config.toml
num_hidden_layers = 10
hidden_size = 256
init_std_up = 0.0312
lr_head = 0.00549
decay_shape = "pow"
max_seq_len = 256
MLP neurons of a small language model. Each row is named by its layer, matrix (up: input weights; down: output weights) and neuron, and shows model dimensions 0-255. Each number is 128 + 24 x the weight over its row's rms, rounded and kept within 0 to 255. Numbers have three digits each.
Before each neuron's rows, "fires after" lists the tokens most often just before its 100 highest values on Wikipedia text that the model never trained on. A number after a token or word is its count.

fires after: " " 36, " |" 18, ")\n" 14, "\n" 7, "2" 4
L4.up56:166161138110093168075088128154152074129159158103141148128138150143100137172119157119121117147121129127102129115155102100086110137160105142120178100143157113175161086106142139099116151116149126057114156154121133143147149153100126127114133116146144112159123142162146133141129192151137103155145150137129133093133139109137088141158153140112126162109115160121125107136125119137116112084120167148090126114106110111157111153149108097141183122100114108058136121121139137125095111097136151125123132160131125091167129087109148100117115105122125144163145162104128072143104090145110125142122162147117153137145119153184089099114113082120116145148131089148093155133135165140110119164114109140084120132128162146093130114134126137094152156114156136111118177109118149136099109150147120
L4.down56:125115084113124106121184172150146104125126117119128164119143157122127139161112112180114114087124077097148145169131123119130155089139134102141149128118158115099144142129108107141186131145124134130129148163096107105132148099148150129159102126106133147085080131130106118125115121121138146160117131133128102116098136160127107124094160140087132102110095139085087150136134138115173118067121143126132095186122104109099141106147145137102115124115146162110112178123146130181129096115117132137096156123100169141119106146087128130143097122153116131102165125074113084148127142098123162112113101152111168112145136139164112115171099158154131150143135151145120128101129110128118103093137137132126249129123150123179114148112127104114108154124149134099120139138104114146146137116108101

fires after: " of" 12, " \"" 11, " (" 9, " in" 8, ".\n\n" 6, " to" 5
L4.up1056:156140156111089103123125101146136137086108110100118125113127094150109138195107120149142099085133117136121126112105097122103160097116120105076126138122050155165122166139096105117141086141098148104124088118145114175170097124103115138149112173122112133138095103096148127089126155149113133121159115119126107123179123130166138096088147128136110129103133101114141132125101123103109122083128144110095124154075091103145115150120135108114180135109138160115157117137154105128120126138151143086108114118144136112146132121180115184125113133149123113121148134131143075143171165140179077126147156143101162150106138138152125118123140144117136133112111103138130135173143182111095093107113133131127131116168124125133143144118158160149085159128116123178165149136159168095126105138162124
L4.down1056:115114118102142107114092118080176151142128144154159119175084122145165160151133127129130116127164108134109117072101138099145140169109128133098152126110182111136099128114140116125129100147170137120133133123161162161135131165114133127160129132127145141134166166130134164146065123104115113122111145120096149146082136132127151090135105152126109144158157173134139187102121162141141175115136138140167164116128056139132146123163164095152131173101089143144113155099111161133139144103096125132141120134113116111137131097122124112150166116083147089092146111088146151085113130178105112147139159139119124091123143122140124153109115137120101132103156141161139091109128105138159124126088132079097118126073108156139107095133087143107135122077111112104121112117123140113117163086113138

fires after: " (" 25, ";" 13, " in" 5, " C" 5, " N" 5
L7.up415:107132166109132129111109115174139115118063133116155123118144097173139117101119131120102113111116137137153093137167151146128142113122139138122143123101105135152103150096140134153104151091115088144145112116142146111139132169143142113140140133126139171069139095135153150165134164157160140131153158151139120144136145115131134135150107148110150151149082164118148136098111097158133138151130157151150113127105146172075120104105089106085093118128145152161165141104109127157153110143128120127082120118165099141151083099140118097137122134102144133106127152129104189182172163152104157106141112126131154123179140122177157112136119137134082131094115111141129161130108152127161132102120144127118110104110154126132073145124146174149136141083123096122070136124167134130116102151071066
L7.down415:133123071151140108132112162113129110143173151152077130110120162105155114182139109134171085165137152125117126132089120119165170147120104123110131159149109133090160133118168130095174119115144161120115130153104161150126139120141102121147076156130107128171111166134123119144123063091084102112094113122133148133131094133120124174154144093155134156138139130131113146158144148118155131074123123129131123137121123111176132129133145148145146153125122108123129162135101107085144138130164147144156115125119142124131143149150146151113109145095079140103150127144114060027099087085145093159139146163122108089125138152090140122142094124104127126128147118129114099117104106150096125120121098148120096111168118135113133100140129098116139118140102177126123162118124156128125151117162159

fires after: " the" 43, "|" 8, " U" 7, " a" 6, "-" 5
L5.up1207:118160141085096145139094158147141113125095108091154134136122134112131101123102128125146163119092129126174159112101139142068118104135099132113130083131118132116123149143137111100123131122126141106148087161106101124092142107170109104176153130104125191136100114148107100155154149153145091127128088120131142104154162106213120111142142122100149149134122169139185139105142145116119136127120128103104129153128143168098114179123110103085121139141108102150096126169089126109174113131119152122111130114147142118105072110134151079089095142119103120122106141111160126179113154139140156123133144131136119154094140162109097125126067105144109137151182163166109167136118151113129112139162134123099123134148150124151127140137169160145133170140177135117117096109128104127149142104130165
L5.down1207:115178119097108116123106076183159083144099110149135130094163167133088116140127174132129101128148154151130175140100176123132157118137129121121117121145084096161121136155152101135122131179122145140098125133091132175160168158090107110148131100136123142141162141117106107112121173130113114106102077105136093130137158148163142124101114159125124143126102099113152135145150149159100107128136112134109154174141108118156103130151144142125135182136123143095162107108084145131103114104155126094121123128138151157127144123122164094100095140090125144111115104132143100173132152178094118130093095109171140136129151178089141113143131153144082135101123130097145156099110147129087123159094171119130109175140102130144120154122097135126105111084138114158104149127137132140146091100111158

fires after: " " 31, " the" 31, " on" 10, " from" 6, " a" 5, " his" 4
L5.up489:157145155136171152108111144144145096143113136118127146085141105140124130134137134158088100114089168136160122123124169096105127129127094163122137108148148183123136136129076170145128122145121117121152171150099104148152077116121103110108122128118110097119092135125133095161152136158166129124128169142141133110134159127118124155125149088133143153105147172090128111155057189151130128073146127114140113149119160125104117083131112078130136159136138139123117107093116198165133113135166122097114131143134087120150111129089115101135117125158148125180143136169135099179157147092131113105124155132107118092156103130142123122118108133149098109134129177146138138108125146147132173131136138168111108111122182119101136103125109131137093139092175119131100183130128114157145152138099159
L5.down489:111103117140112129119135146157087144139130117146135161136081158169112106116138114102137094159073162117159127125135110148157194120117152119147150102142140125154093075116104143100112125139133095103121121187146136155083130177114174112084135123115129148108176154155087121152122115092111150129142156146155112125144137093160123135144113139123110109161110155116088127099114134130113148129155135120126135156107124138133116130118116141099144069127157129157125153179133095124139101153058129140125066129060106108122140108126125107151157104106131115106119105107129142156138144156131114115114146142126144165111122122143132113148127149172078116102146106067104144142169176171132082113118142137157166119143151112146089091131150162121098126131095148126125083146107121120139147150123127

fires after: " on" 21, " in" 14, " (" 6, " over" 5, " from" 4
L5.up562:129119160105138119121093129130130116064124120131148147136148124139129111174141116121073116096156168125114126157149149159083154123089103200169118085133100149107150117159140165115126135141139120136165138117152095154177106124088105081116130155139123135140074111092146119106167088174133129139141119171152103131165155161145114108094107116124109171129142120112106127149095161112146127100135142126100121180110111117119133078135141126120150088143165104164110144135145172129148135162186144143153104120108090132149145132130148100089121118129146114160149094156128068144182128128110092133098133137093133160140116131141105126140111123132126166094130130147137136162139153123124146138098106090108109122119129167125121170165116139103132161133104114069127148124119110131141145141122155
L5.down562:102108140136102136130100137105105149077103124145104112140071154138110135108104154177150132166121123108161129101129134139160121119097109095087108128148109127131128128137187119184172098162149111088121150135100153171123124161145131125120139155156130130088110120144138158162122132107124138104099145168156125139149150147100107122085115167089144176137091113119117143106170129120100153159142123126089143150147129147083110139125125138098129135121128122178147148114147144122153114092093123142122143139127130152091089105108136124137143117124117133101099119083117153119134124156147154105127153141184183138151119116068127113185104098112128087094160125125089092114139137150111125122138144149103106118121117158145084152127110124153122133121145152117079159166163177090143163113090158

fires after: " the" 43, " a" 6, " The" 5, "0" 5, "00" 4, "20" 4
L4.up1218:156143134100131117121114125126159063148117132127092120155149143135136128142131133152134134131126141147141147097128108151075135118146137156107154116117103177165142114111147172137116133145133166111145154138106120122125180125104139138122115137122090139135111088106142139132174129145134129156141099107152115064180125102115122113136123117125104137139151131112143132110139122135148135145154132107109119155178156138153089179128066130068066120142113094094159138159131158160161093140103158110124147106128127110143088089121191122114082132164088169118093144117145142162152180111118154105097142127112159131153148131146139155134104130112136152159145151119091143118122128156137086134109101120113123092120112159082164122089133175144138194125112106111098151128114097139128091163135136
L4.down1218:059112150124095107131109130096123152142135168149142130155122123099121155112152140101146128088161162124144119117090125094161158103126145157082142169122098102134115142107143115181089155139135125161154110174150121143100108151077114114142152068126164140133171114128125122095130151166128121137139131122140103149131123147130111139132103193164123136131109168115101080136198140170110133127123105165152104135101108135171153119117169068169115160142134112108139149117134126129087116106105122131120157128148133145153148113135106102123149159107077121111121124143081127157108154114147155131147132116176087113146122127120125131127135162128152148142089098110102155084124112120111125121122127148107135147098125098114091108118165108145134156114111126117096162115144110104183118095088116

fires after: "-" 24, "|" 10, " Preceded" 6, ":" 6, "ce" 4
L4.up372:133154095130096147096101118119158114151130150116139114107140118139149127125154131154104159109136126147139141129115098070075140115121132111141191120126131101129107117124132129177103124133108129139080161146173145149089160112149151075124159106128137137113143128096124122165126110138122058147105112133129100107181131103147129122141128112113130146148124143128141129117114130146148100175110144134136135072132147174142141160112082064105159169097174122117117121148124153106144122077065132126103167126102110089144102133115132165127125172123113153139128149128124159123148098152136117167119101138130152175108135134092124167161130070115115151157157160116116167110153131105111116150127179127102098132140129131141134144146176165126145161124116138118105122126147143075061119139130128
L4.down372:132157105100143185137077113153138148152122124155118175147169096093132128118126163169139147162127080113114147107138143099137083129149136132117142148144123145119172179125153147106143116126086105132158118173087154110094155138118138106138136137106114132134181137160137092105166145118116115119121125144156092116090149153105142101145114126115088154130110154146129147116158118164129142160115099142121100162132137162161114133134144123183115139145133113151166118074142124080108119190095116116149141082116085098098159120131090103108106149132115174130157120124144178150106104140142113123104125129151095142148106125127130153157140099156127131108101157105105153144111116128110113160100091148096102116081152143100148079158125127123144119137112108139065108131116129119110099088117108

fires after: " on" 22, " the" 17, " over" 9, "On" 5, " in" 4
L4.up1153:137114170086135120137110149098145134099169124132115151131117096142140121133096137148123130099131154151136113137115151161081122088133115150151108127169099116142199142132076155118125134095119105129145130140122133147164109111162091118107113156151116057135099157150121081139130103121109135121151110163137130109117140164100095123120094098152156156146182106103137109108089170157139110082120131095144188120044127149108094097106096124129119140178126135128157102117119131114108125162159134131111150145139109117128138127120108114084101153172119156149166138140117100130090107115140132112116145107127107143151131138090125117138160171139142113126145116151137132144113132115095205199140104115102115138117158140179155143130097149146096144137158129112123099150143130136133140114134141
L4.down1153:092132143134122131103107215155097147119171107105114193148103085111122092127135136083145119160124162125136154118121125148134160131110188191088122121123136145120129120142166105105098105164143133121158121177135117146148134152082175102097091119098145145122114135094108135117108116145161110116142120134131139126174134110185090171118119111133134119134116202111118128116093123144150142105120120151070121097181134111121160175106121096135115110122119131137132121138130139127145145135085126140113143126112096092127104137134127116139206089096106154139118130123148161153134105142136156098104155143123093126135117165126104113133103129145124140128130123100114127153125115177114108152136104145104101126103080159172117082122084117144115129124116135164147105128136136135152142131136128

fires after: " " 23, "\n" 17, ":" 7, ")\n" 7, "20" 5
L4.up220:169142141120153154113104122128149108094176107139059138140126150138142140149115148134131096117126109120173111106141104123074131128140124133112179130156146123133152131130162132077117160114128137135097140125124145164137171118140138122113137127160117097160086113131112143154128159107140122155128136137116060109138196158134117170153139136137133152103109187146118155100123123144111111126147126114126132114086120113184117135141096114151163159106148131092144121116118165130128088123180161157145110129118116128167111092130120098123124100122100084171161131125109096184129117120114076136092130130114150159137143108147108128140100113122107153134117122152117151161142102114119125152109101167105113134106157137108155084162148121108089156095113146124157181137172131097104097191117103
L4.down220:124112095100148165133099190154108179130197133135137133111078136136136150131130110142147123128133111123099105165127149094127139157097138152136107136121090119111156157136143134125115112131118151122081114144142101102164114100153150114133161144126163156099121124185156102096165114149127109166137153092120149112110122129107134127128163123146100135103142135152088129127110133150141095138127125113086141109136062154154167112122136108113138094105142145123186136156111124113106136152141139124131128119135128110144091180138094150110121116122075166123174101091131122103114107101143166135108159118126141126131140132139125136142169179125122109106167096116143149148103120138116113094113152125094117114167134092182157144139136047114120151156142114130156068123112112130086158173122097

fires after: "\"" 20, " P" 15, " (" 15, " T" 6, "P" 5, " N" 4
L7.up278:141175144114117108092100114109131085135115139102158130143162083128099135162179114131119122123136117155114140114094140150093149098113083127141106103147133133104132133103117110139132111153151168106172128106144129138088155092134110128137098163153149118111127113134155162170173157099111168160110180091093071122162135133152155099116114132088123145137153111121166103135139151112120116088145182141157152126139134119109179134095091116097122118099110143120145118128115148088143136123157087143133129123168115116125181171168150176124127140161120154138124167107063107182132114138130111105100136157127109118128152137153166142124178140132136144159130117158117156106125162127122119115116156100097111079107112133121083159135139158159107159114133090133110130169106133123151127128125126
L7.down278:115149139121123169092166126125098162103155107140106092093116126158142077140164127151110133159173167099183116093084149159152138181118094182137120135111160130136152106135133093119145121124127165115118131122077138120096181135138125122143116118146101133138086136133137140073154121102105083110094131147117147156129126089112132174112135130134128104136096123149141130131096084114156112096149099102137143153152105177136137101125132144140140143161125108093084110151137132127123140118164117159076129125151101108117126156109064157130134114132134109140169130125137154111161120135114092139147127147094118129162156126138132183132084126118146153099138128119151140158119123146120149124116104143177105126060141105135173112142072096154120120113148095153140161100147137102137112143138142

fires after: " the" 52, " a" 5, "The" 4, " Am" 4, " The" 4
L4.up415:113187080080114145114101149145137118106142137079133126124108115115154101166138137127140113110131180187137112131112137158092143100132079191128133109149149130157118098095141127174123127173096108129119111115094115136137118096130118097116102163118111110107107101136151153119113141139113119116149144106153128121178144108134135073113166136124133143156157126144156154104141120178114121144115169106104105136142145117112143125073137086081117171130133086116123160118127180140145116097125119136125145139171144125122174116124177102064113129125108131135095137125131134154148125153100112130115171154117134121119155154136101136150089125121133174164090128150103148115118122111108155103164165129093120160134124125148169169136169131124106127159138104155138144129121095104089094134104169
L4.down415:111142142153098138107125139161157113146148177089134126077080147100120088114141154113088105133107160113118111089094122153135153151129108153126078118118101139131111124103170105128129138129184144130155116135130166125108125162132169146138170114145152121126129146107166123148147168117121118143160132143116142174132118092137134132108149139152126110124166151142116149107091137139142114148123116117093053086128163121123114135133128121113134192122094156120105102142131113148138124139168151125117163136122110142089127089097103085170110139175162140114087165164119135139158110120174111129104108135113094103141131096094122139122128160116076142112152131086141126153159126135089134124157138120138080090117124099095109089106117133135109158103173105170154148136147143176115122098125092